{
  "num_hidden_layers": 8,
  "hidden_size": 640,
  "num_attention_heads": 10,
  "num_key_value_heads": 2,
  "head_dim": 64,
  "intermediate_size": 640,
  "vocab_size": 32768,
  "hidden_act": "swiglu",
  "norm": "rmsnorm",
  "norm_place": "pre",
  "norm_eps": 1e-05,
  "positions": "rope",
  "rope_theta": 53800.0,
  "rope_fraction": 1.0,
  "qk_norm": false,
  "attn_scale": 0.125,
  "bias": "qkv",
  "tie_word_embeddings": true,
  "parallel_block": false,
  "init": "uniform",
  "init_std_qkv": 0.0428,
  "init_std_o": 0.0428,
  "init_std_up": 0.0428,
  "init_std_down": 0.0,
  "optimizer": "muon_variant",
  "learning_rate": 0.00167,
  "lr_mult_o": 0.724,
  "lr_mult_up": 1.02,
  "beta1": 0.93,
  "lr_head": 0.00642,
  "max_grad_norm": 1.0,
  "warmup_steps": 200,
  "schedule": "wsd",
  "decay_fraction": 0.61,
  "decay_shape": "square",
  "final_lr_fraction": 0.1,
  "batch_tokens": [131072, 262144, 524288],
  "max_seq_len": 1024,
  "doc_mask": true,
  "train_tokens": 2050000000,
  "max_steps": 8013,
  "dataset": "wikipedia_en"
}
MLP neurons of a small language model. Each row is named by its layer, matrix (gate and up: input weights) and neuron, and shows model dimensions 293-388. Each number is 500 + 25 x the weight over its row's rms, rounded and kept within 0 to 999. Numbers have three digits each. A neuron's up and down rows have the sign that makes its largest values positive.
A block is one neuron, or neurons of one layer that tend to fire together. After each block is what it responds to, as a language model described it from the Wikipedia text at the highest values.

L3.gate433:538524503513502498558493492506495481488531515502484536484531537485475500505451493512471508498504494541501523543516526490480511554488478466483516529524474459484554476504514513511497499493470493527485492522468481444516526496494512480439476501477506497443495519462498517501485491498509563524
L3.up433:483535501515496503483534489520495493500483503486500497478460470507540469514499483522521455503492453516483457490500506529513509527531497472491536499511468519479525491501488443501520494496489530474499451471486487487497496483521491521495479462538523503480529465473494515519497514478424493475
L3.gate474:495481458503546485530492491501499490481495511507530511504464527488487489493487484512471512464500489476532484516463504525533523464471456460532463488518522495513492471540521518491521502482486510518461493507494520457468515507495505487496481504504492500503511486504513473486483527519539500495
L3.up474:494511482494492455491495473495519472518535526531499462489484496486522509529445470530496486479462474468476490506486459470546531552489467493526491513480502510510489484520469476517476500523493566493493476552464493514510450478509426474484493502505457516464504496456502495503521468473474499523
L3.gate498:485481471471505525520538490478532510448501506512460534530428441479489518487505491532489448521498484472534501484459527433582499493529432515532547515503516511480517528506480494491519532527485535486533475511462511471471480518498493530482482499537520538486494487527456517527495529510522526515
L3.up498:527489451536496494447513508520516459477509480478500502482480467498507531508500509476492472501453541467538493535530551503519504530506500488523471472488503546521496490495504520489524516517467494527484493504500524441467487460457563505500474505498502513503473510500507509537508474488470540478
L3.gate499:492441475553514489495486501485501554514513513489493539523484492532494503518507485529476481531530516531509525482493514505489471493521434538485485443501502499488466476490558529496497469501475513533498516495557487492497532512491502504522498506463517520477448459522469514506457523504490480503
L3.up499:498482546506498495521476496527495502544483494493518523501532489519528496515484523487509510497503474488484488526476478506441523506474472536511452493493541507481490459463525539540501491511534533520492530483539509481483537494496483530480481538540506499516480506498513521456503522517500472476
Responds to: Quantifiers and degree modifiers placed just before a noun or comparison, such as too much, insufficient, adequate, enough, more than, better.

L4.gate119:517513507516509552515462485521510453466540497500497540489482547542489505529563506490500488507539546545502529519525508492497502470500483496455516514470491508482502520487470487427510509529568534498490518477522540458485502537515513432512454495506478455506527459507464517516497454529517460461
L4.up119:437518477512498465514456519548496502507490504504546488482494493516491527537512497458487493463511534508494524524530572503479530521502496458505525496496505500465498465502501482487500509578531462483484489457507518479487473496489501502527509532461528482490516547552451521484504494505510503540
L4.gate219:481500497530497491489509516524511484472489541498537510464490477504497497452519521501511538487514486487525562514474516514537556502532494496454510509521508551461516471487487475481503470473472527509492528528516461502482505516478559515500515470518495537503515544446472508540494513503496543498
L4.up219:497496531471535496519451456495525485480494513484496533450459503509514444479506502550477533523492495514505518534519535466532514474501524503462482477467465482535515494496494503524516491519516498452511487545519507489489508520538514486534466503468493492529483483478473541494527490443472515531
L4.gate298:551539508519542507498478503525525502493506479522529513477525497511547502502511487485469522500514523491512494495509501525499485505524504512499499477519536492523541519560437495474483499503537525474532486496460512460499519529475481489502535515511551474502487524492518471520455475502532518516
L4.up298:518490476498518494469518488507512530434497496523475511504522497518510485512493521510503503522530505445497526521481533552458487511502477470507474473491511537552515481474489500486446537476488505469531474515488482476482479506512513508459484466522472511486475481471549454500520487489506504475
L4.gate480:538480562498500501457501462506530460447529475470478541465473470483476447467495523554476488505509475532470477562563515503515538448555507533470519475495531517507518481458482470469455502508458499551473513494478494517488507490483482492472482503514528498458509528484516498481492493471475480496
L4.up480:525507508479456498465498469518504488494540522484466483462463464505501482508495473476485515500495496511507513435482464521429502508471468504471538491518533505491529507504496460515508523514488499534458509475502486520463445500471464469526488530477493483458493531509475511485482528512480472497
L4.gate488:475559480516519507565513498468501504458480515508452513479503458529512498507522518558473490486474476476502523535550512495506504533481450482522516493463497495481487527497474451492522467522493477523480529489493506520531535457457523513485480549509506521530495519491482502531458532497470507500
L4.up488:475484521499530506506473496539547485451473490473480512455481465541526491512519459512481507451459529509509523525547525476485503522517479527486463500442513533530505512498487506491515446499511543475510471550486494488506509517445536554518489547499461448513471487465509520508478522501472526532
L4.gate507:539512577527508468478527512526496546480519466474508492490519450508484465507517483527518488537484497535453501499533538479502508520510501504488538484481494471538506526518520488483494520507520500529504484466526505494504485443504496496504540520521467512490473527495494536540480489510519495520
L4.up507:543522543509512532501477473494481517505454544505477519499485497501467525506516449512473508527471477507535436504535520497526484503531522481517534483511516479489516498511440513503508504545561519474520537528512542493486480502500506524510526490504540522524488521543482502498466518533510509532
L4.gate567:504481544520470504508508501480495496493519460458488479498497506530480493503569496517494503484500479526488551486465477537509537524448503518527521512497487504478503491517481487509479534474507476457486537537528482514489502536458501500474499496498482527497520504475467502520517474473531531500
L4.up567:502521473500483503475542461483477469520477432534520496487506513496472532507509491503452468483515487504521536510546481479539508493516512512465461510432521526517460495505501523490529505513487512485516489548484468494501528470521485513488523509497530531511522543464466519524466498484514512513
L4.gate618:526494537493478475489503449502476517497497482459498479474509489522491503488486519520516465523500482520535476518547464483530529545500492518480510500507522499468526494441486479506527524492515535475509493510462525557512541488493536513523484521444490521470486518498525471527476486477498489532
L4.up618:516520478501477493469483515470523514498516547480493496499507515520476519462497475517481448492495496530473526485493529472566464517436481492528514463505505505482550501523500470501521527496497515500507474526488503476504524468487499474490492519557465547506477493498482484539520476503449536508
Responds to: Conjunctions, commas or slashes linking two adjectives or modifiers before a shared noun, as in temporary or permanent, chemical/biological, federal, state.

L5.gate218:526491514457466489454450526514516507505525531473488500520496520488520519525498496485528500514487499492474487533472536500461521513493449436504473494485502527507529473495505484460515514479513491548466505454481490494564496514495493476487531512500453484513510459484537483532485527519530547506
L5.up218:486492500457461493510434499440476502490522506486499470486469504526511519511498511519534490437496462506456476448531473483486522492530498470508474488523458528450540505491500530495619522517490538499540519514500462502509539497475517478479500489439492479485483511482516464476473499503489489484
L5.gate269:539489525488510487508515468477507484503496522487489502484504485506477502517520502511522517512489461497470485477510503563541494508532465494488498488521459537510474539472515529503512530518513529499503523463522521513505506535540521469540527518498500550480491543523464478498472538512498510514
L5.up269:504464518513537537534509492464536514487500460534510480473523470508481486496538519480469499508519495508489479479471512511497573448520524490497488457537479501474491519492527468503497502513491525528492483489464463459464522500498480507476513517497482503513484479512480501481517502460529511531
Responds to: Fragments in the middle of a longer word, e.g. spr-inter, ser-pent-ine, shep-her-ds, also hyphens in compounds and words opening section headings.

L4.gate16:472524461457540494542472484463469480537441533516506508505551505527479482501492498519510497472480502509508487503509489478503481476458480471525504552506517505540475513482499562543489514509476492501469505511494492450484495508538537500507474537506518519538527479528459494461470503548502555513
L4.up16:504480471464470485520483508504518480502523520484513543460499526485497478479475495510482498532505493527526490497461518547506473476499503530496522459518501553513522496459509520493506467512501483476464523530527527530497519454497503475478495490523525491519514523523486508504512530539477501527
L4.gate174:485486480507554510510487517514507505528524472507435497493428519510510519492502514516460467539470474475519502530536503519501494501471487513524523508505522492479477507497502489516538446478550492451499486510458512533504539490495519559548493541527494533524496537443485506573440478493473507547
L4.up174:506498520512468473514487493533465535517478481498528472453501500521501518511505532484516525495499485513514527506494494504556488490557455499509502498523488542499537531500478483510467541503508523498511492510517527512530514472496519532514526499513542509504533505485475529496501485516483490490
L4.gate224:503531496471524524504545538481521487546536525532507514461473501494495529489504463517483434468499536502476472496497515508511503525507497506532540485478537509482466506508472541491537500490523491534513512485514538457463438548471544481508494496461520502494470556526497460479487502519499504480
L4.up224:488478492481523509527515516510486475494492496515473530505520494533498508481498477498475522511481501486520491532503448535505527457478521504521488503516477519532486497505491430462495482513507490514495532460558509496501461508537518486527488477501510486503487478522482512509507516483501481496
L4.gate263:511517527519471486487516541510466509485507458507516518502462482502515503480494436489513499515496518489511491458462466485539525475498481496458529503524524525434501502486464524523478482510489474491491502470500518489541486514474488500500465493482523507504493537514494490515479514477533489525
L4.up263:478480471473497496507541488496513483515504507498470526495487504496491495515494508487500470478474478476548480473551454461509502451502470505529490483505503520523491489510473482467498497516532505468521506488474465496498526491508510516512480491525519467502509507450495516510481513511473509520
L4.gate307:494463495533532467532553521510486529528482516494560508484525495510500491497465480479529494474517454530501502505462509471511498455491479523487541498473498494479519535505496480440483535493511542507487532489470469516506524481458545454499504472499527518517504487533458439576531530505474504507
L4.up307:508517488447492495515527490485524526438539482527483497497519475499531471498482508507467496520562477495454486553471482462490476539486481521545496474461467510510510517515530492523507463537513474486517477486506494514455457493497517479510523511479503512542514501483471519504502455502480470522
L4.gate349:496470526553503471501492526542450494519473497492512509506566498517466476506491511483514472479488515479529499479525460509416483445487500482535489495498499477512543497533488502543525481523509476479471498494514487471506545469485531476486486496473513525470506526527505483481523468509517465521
L4.up349:482484516529497513557470514489470478488501514474487486499537507503483474497536484478471506502462518515500500510536464524478487505532493482549505499510489499568514494478472482507543475564480477475471474486503498515472507511480563508510499507457448511484506490492505464520480472480514475495
L4.gate365:527496507511534494530443532492534519481464538492475471465493543472502523496443504517511516484502486532506514526494505471519502519521503505514522460481513496485480539527463516519543529532479534506452531522491524472526503497472516455525490463507527510545508512476507452488535512532485534500
L4.up365:526518454470518497522511453492508493479543496463519486538507519488509514506471520520481505492461504524500507509520502496511508508491510495518485474511548513520496498523511508529488505469502533571467497499511537486527489480527481528473476468513467515489509474513458466497457489487564525520
L4.gate499:515517486479515490489496537505493534516482521505461512507479522487493506425505494512498506510483534495473478481507500473533482470513497515502502476488536494527510531483446468496542507530494484468489498503501484538482525513474490504545513454536452532483457488511492467540527490443496476513
L4.up499:500588518519472512493485545512483517548479516470486456514488507503498477502451490487508484534451517484495490526514490460513498513494494512496502499515500534455484470452485501519527496486548494459480497471497527461484460483566510482511533540510460487498513538471496501492489507487523526511
Responds to: Determiners, mostly "the", opening the object noun phrase after verbs of giving or having, e.g. gave Jenni the idea, granted Reus the title, has the ring; weaker on coordinate seconds in map tables.

L5.gate0:474479516507524433468495504496518492513502508488516497483518528494511510525474505459485482518526524518509524512515555507503506482491492527520515524486516497503513475492526526526502504545478522477498508523551536543417475486540519504533450513490483486485482461515498467502495511538524472507
L5.up0:490459537502516484513490465516474476497474491527493536484467497467490482480478553535480485572477508460494458521454478493504524534531506495481498445506507494507528485508504509496476516561527518536496509497479476539478486527478466543507490501523476503457513477481522507533462540506459499476
L5.gate153:495526458526515469530525494479489460480500488506488554477459547473481489512491525514533497521495493499525509525512511479491536466508572492473504480532507496479499499495525539540467477526495513551484474533500503510484472540494504537501482475529536516520481476503528506510472518551526510497
L5.up153:502457541504539487484500514483522522485483497496538502462489439500496549515492479466469477495470538503464494495518532491505456526493469556496473522473533514489457518461525517520517531510502518479479485515484479487487504480525512461536535512459452500500505476505512494517522488490512543511
Responds to: Intensifying or comparative words placed before an adjective, adverb or quantity, such as so, as, more, most, particularly, and a before large.

L3.gate51:549491480530492486517526469488504492460497546542517476513488493527488567460515528538494469511511505535519536536465477455452521486478481508500492504549492506521480502440492504494469541501534473468504514504500508518479495532454518496485550535509483522526506502482523505518469495515519507499
L3.up51:530503482508501532544487528478470522521521486489506515542473479503466509496514494490468508482489498519474493490490480527542493565518487485532509538524494472489525531491476492485489475474539453482524487470483480508524515521496428506532511451503503471462507507501500497493467530476496504536
L3.gate91:518478486498517477488527505510476508502500482489494488456483496494524488508465518460530512509524472431534501543479528490480533543504484509500514503485479499492507455469490522488485519491489500458472522478510492495510533463505554524536501532527471533509509471509498509496514499491512495507
L3.up91:494461518522516502509497554487493478461484493510493524468508504513495480525451493517498505508477457526470493483481522497512493504510480483502544514470481476511538505480501557476463501562481499504524513485534527491500498489477493510517496515498458513496521475506512539548506504461440515543
L3.gate480:458482503499541468558492460472513471456505515503451500495488481524519495503497527464478493517532451516487469527475510488502495488494456442500502484507495469487440521491502468479517497491494524510522535479529514483468461503504515494512508503491483523500484554499481496537494478524489511541
L3.up480:501470471499516509504489538504507455513512525458562465464512507513527482470511543500549478436522479520515535502490478484511520490468447449507526523477500453509554514457501493488510506506483506524495509501528486514513550466474535526497545515471455477507481504494505460531477513488498513486
L3.gate592:492487528490513489515547516489500507459471519484490497452476483516489510497535495497481520530495515518503484504493518486504489516533457492471535502482472502468497458512456499493495483491502505439526497460498532522485529444497518536516502500486513545467492505458486520517482501537499546555
L3.up592:484529508449529496518478491522482496519488482511515521453481467492468509499498515523490519526465460475492536481498526510523548542526491484483535514445500515494530501456511501508504516478498507458558488489464520492495521502470509519480501525543505500483480511483520539453465489513527506524
Responds to: Conjunctions, commas, hyphens and adverbs linking stacked modifiers before a noun, e.g. temporary or permanent homes, slow, free rhythm, semi-circular.

L4.gate2:479473514535501507511498468500496512482497479522487496456518489492523485466498498520476531493469501458474499502438504503473471496553498498531478469468417507501487510506470530537496505488472462481546508485434530564502464448536447489510509490501498510496528525501488507521522510511499492507
L4.up2:510558473557449508519519478491462530498517516497449484482520474473493499486497496515471496518532471465470500469456510495489470508507497501514492514444495510526535524471489505529468500487496462457483480524473482501499514502449501523487476483461471500518504530499498528472508505470507528483
L4.gate51:539499443490499527470483487598516462489533485464507522517487524526519478493522571511527532493478504495485515472483483498522494478480499509473507470518490473475517507495499452503495472507517492485524493492466526512519500518499445483516514505448511551526499500493495508521463476500496528504
L4.up51:435524500486537478489551504510552507506554509484508476492488555518503514501541527506514477517500496495538468455457525513500470510501515466492472504518498471526480492501542467512461533533505541567487510500506476508509551535471473533547486475489431504511521534532535444513467488541516430481
L4.gate87:456459528485482522506505504520504452478473512501492520457494487489482444443524505478473505505465519490501492480506473493505497506546461532488529491519512486466589514541520495481549477533506492492481507490442518551487477488486498505509554491537469475512514511517537508471553509535484510487
L4.up87:487476501505530510541445481467503509466478499517489500454510520528496509521500487465502458446544521503484508530531489471502524508481503480488508493546523517507451504497523534524534566524521517491499510442513480493474481466504503475481489490471506459526472583477464475497494476530524510506
L4.gate140:519450511510528504461519510532493511513483511495499495449483440504482534506522458463501506469483544497498487443516498505477493503459465483552549473520521517520486529487500492497485547507532473484521498496496549495543510512493507532510486545496501458486502527538467498535519505550485525491
L4.up140:529448485516542488505502470498490497514535550501521500494507467503510504487503492505505490517520545472486517484496468515526481472510510483491523474473467500512425474519497499487513480442491531500524507480495501569559548527520510497449479507514497487505478539509450540508448475521500491506
L4.gate336:524504526455521484523548515496454473502540508487493510499498511464482486496492477478513489473511521523489523493473479471495527443501516512511477447496521540520530485479485554498523520494513469550485532491495507494484470536529529519469495499486475446483491490517511478493467544512496535515
L4.up336:498492465497480486468522519531462493456482478474500524489435485501515517464539506483503502517559512526499485481476490533491501508491475481509502530467526488523484519477522547460512507510549451521480519472498494528535462474500527467476487496527496476480504518476474538503467505515518518453
L4.gate361:496444519461501488455524514479532509510476559507537507501557532530458498520525511449504492484506491514522479518505529565468502476502514483553473452510490513477507428484494480527493484482465506504530481522508463528463532489465498474504525539483454508482503513508475500513510482477514537499
L4.up361:511513492561502537478504467495526543489494532519537518472505451508536512481501517509519508498491513510528528493539502490518482466509497542524510502519537503521484489499471521506529477510477504455547559532495512505478492513502468476526530500502488519477517521514540523507517523540474513539
L4.gate452:516501507499473499499502490488525465496511528530487534485556494536499515521531490491527469523515508558451443498516546471516462496528487541511502490470499509485512490484530553527497508509479510509541506502541475543488478570502517493502491484453500523516536475481502471513511504533517524457
L4.up452:488488491514499516543481522490513525491542525506477495513526475522531459495519475468547471518468539520504480486484491490473456508511509475513506502509499480488527506492476495487479526497461519524519497537493490488485504497484498505504526465485503541540486475450498483523494500461490514503
L4.gate509:473526523465528516475474489493540548495498477504457484472528501530515551499525490452523498524502514439488513515503454515506470537510444491518466500434466495503508508453496487509510471532525495473489503502510522512477473481517547470477491465498519501549525495494527514479482440491506551463
L4.up509:530525503511511479495488478514449499489501485506489498490529464515437481496496471518530448534505528515479527501487462525547458468503496495500569468494508488515515492467569536476472524496472503433475494483517499471529471519492510496479495513497520486472538517451495515507480491538501522467
Responds to: Middle sub-word pieces inside multi-token words, mostly foreign surnames and place names (Car-val-ho, Mer-idi-an, Cav-al-canti), plus arc-seconds digits between ′ and ″ in coordinates.

L4.gate82:484473475507469525507500527503515475517497477535500509558512464487508514477428532486530507499503485482506480488456527444476482542510499493517511555500483503528460529482541506505523512541467461489511466509529506506520511477499537464478495520441508493501478490503491491536514516493514508564
L4.up82:500465460460495527524527465501506495494520493466479431520512475553488502502505498521501488453492494496528516511542551488469515492489483488507503467533472500471520483529500458489487484474418493444529466505505527500517521509491487490535502565504539498495495491538460486468527458511497484478
L4.gate163:477512506479504467488474465489495543515538535510523541502490520526477517497511525494499515516509478496479500443481440496518519516490530447520504484513495482501492490503490494518440451477509463472529470499506497482526466503477494488523536457538541541526515441495478470499510527462451497536
L4.up163:519520518464471503577506532503506515514503523490502529519483497523509475512500504507508484520409520482469482464492526491526514458517507491431528490501525496495495491484506520508452458473473504489511522490485521462446522540523482479504504455543500466488508510487526508521520539455461489469
L4.gate188:527491477514528501508498454493508515522450520517472524477532495504509536475509556519508504466441490504494519485503493498499531485490484491552519501521499523512525479519490456541493437466531514518545515552483481467525489461476495529518515524473496480469475470521497461483532483492460542465
L4.up188:498468491489510480487468508521492478519533529485528478489535466474523513473524519527505502491473497443557524511516551514498476474514501529512533513514511524483525477481497474532504498494511528486508526497431522522443469530488476515529505511501477547519484503471505449445486474522529478531
L4.gate227:485505496519545514549505483486482520486503510519509497456513539515457529506480510497513474502527469526498489484485493515530503494482489512519496477518493543465498512529517465516493461508508472495516543563503495465533464503521528530473516476523513533512501513490518499533520503531441530530
L4.up227:516450532488533484520492491449525508496532527487497482465485518474513551489493481545506499546521435483523536490521482545522504466538509486496488474485549490503488520500484505501519455493520492487486529499459476497474503494486500468481541467541490534480517493469481527510513471513471493526
L4.gate240:494484515535496512520463515517513532458515500489513458492471476492498458438487487574484481481490477520500501509497511486513540494501514477484528467537506480492469533470524449533529468505484468451458537523475564535516493475467491436494462504523492502501506520486561465527477554511492453514
L4.up240:523486495497474484472504452492524534464508491501502513511520459478489503526462454511501455479516478497483518484470506493463482538486515486527472512522530492470491514491474495506526478526458469494485528492480529500516425521512509509524497500507503529485504560506518499504452493497533499532
L4.gate277:516470486519497469523516482500539453472494507493499508449492460489468479496535508515496484464480505491474528498546494491543531485508463517455517475532471538473508448441498490521501486528537466520484475520496483516480558522519485497519475491491519485485488522488478479500490444502476474493
L4.up277:439496504509478496532498490492486507494520447451493464474467459534521478473475470497520478527512481537540510486525518534536498502515458492503473504495501527473518472505475425525508500549539455544506571481510514432451497524522503519522504498485507538492518498479508466499472529521515565492
L4.gate608:456505501495506480519502503504511511512492535524461494457517538473544479468463501482513467507501490509512497498508459502477471500470535514487527460505507488439491528552462542505480558500441474518486550528498509511480499520461534481505501473534489479463518500515469478481528491519491488468
L4.up608:455520515487500452527470510564543500491506481466473495548518501483486489518531534488495515498516518482496522512472556494504531531517559517483483479484521487497471573452532499497522520488486491496511491498553501481490458513490489466510527511534497506488499496501492472497485499489506508454
L4.gate609:513475539466503531466493506470527533496483538508497501531471491494504511511501465489514483544501519475488505467476514530453540545500501475505536480487516507504488528488472509515499526457483506515510476448492505471456510448546493528516489498503511514482516540478517534509523528501523491526
L4.up609:529501523544494502522482469517536531486491500487478518489519491503493515513488522509460526480529493528505480529510495488509465505477497483505497495474533500483518488530454503486482501501530489479534439502506550470515488488525473487534539515508504523447528466490494486508447477469497489487
Responds to: Connectors leading into a named continuation: colons before a work's subtitle (Pirates of the Caribbean: …), "in" after degree names (Master of Arts in), "on" after lecture; weaker on verbs taking objects.

L5.gate49:503496480498517468486539476462554495517455490476488511506485485535493489496487481463501498485530510526488524465466476505503489503490457453474485490509513525551519501504525481498490545499532467489501557471493492500478484508568442504517494487518537494475516505518515499507501484463444466500
L5.up49:479455449484492494478491519532535524477518463519500499492433470508466515465540502486528446504490494519533538487507496514524517454536467475544472503502492491464494503547498492488547543501509486484471523495467430557477439487510514532494511530484444508531538536482499527487513505498493475509
L5.gate522:463553525513495526510470520506486486479451516503488541439470524510531491515540500466490511484483477501508501545501503505498516463460475444444494515470512524534486495498481489450519518528519518486524520494494513512504484533526514487500505505510480484488450522480484463477503539485489485547
L5.up522:495476475544516483519485484508504479529521499524488518527497504496508482476500488499504482503533499531513481545485481510481508507488499493506514539519488520496456510522471503489502518467507491519524515541497576521466473492492526492463496537531486524518519491520511512506513565476439568523
Responds to: Connectives and function words (the, of, and, commas, hyphens) right before a name or term follows, often species: "genus of caiman", "similar to the beautiful woodpecker".

L5.gate206:510519482473451502495535491530507521487497510500530493488508474519466503543534497533508434476505491492484530527477489501462507471540516456526503502509463543497500528465510510499519469513528487498453488498478488470479564464533472532541540456498538525498498509506537475489516469506557498444
L5.up206:518526525522523562503477509506519460476510518500522522493487463488462532506514502511517469505556485474494528503504492544503511558445485509475518478536456521489486518515514502473478480490477442490510534478540490462503510460500489518501518481456507461495511488493517519483506507516482528486
L5.gate404:470551524482475462486494449512500517496487484507482508513479464488530478505491512493512511504520515476457453481507483529520549442556476499478485501478511515546509462506516486521499492463502492473491515497476485479472542457556494489475553504498486483466483524487530474494537497497519494524
L5.up404:463444499548519494494501491495473485484441498499512505499464530501467486486501497530499493564504456500529504509490503502511501471500513486504481506513480495514511505478451489488534483475544528522485579470488477457480517454494496495506532457493509493487517524489523464485467486522459498478
Responds to: Words just before a named field of study, profession or category, mostly in biographies: studied, degree in, professor of, British-American before actress.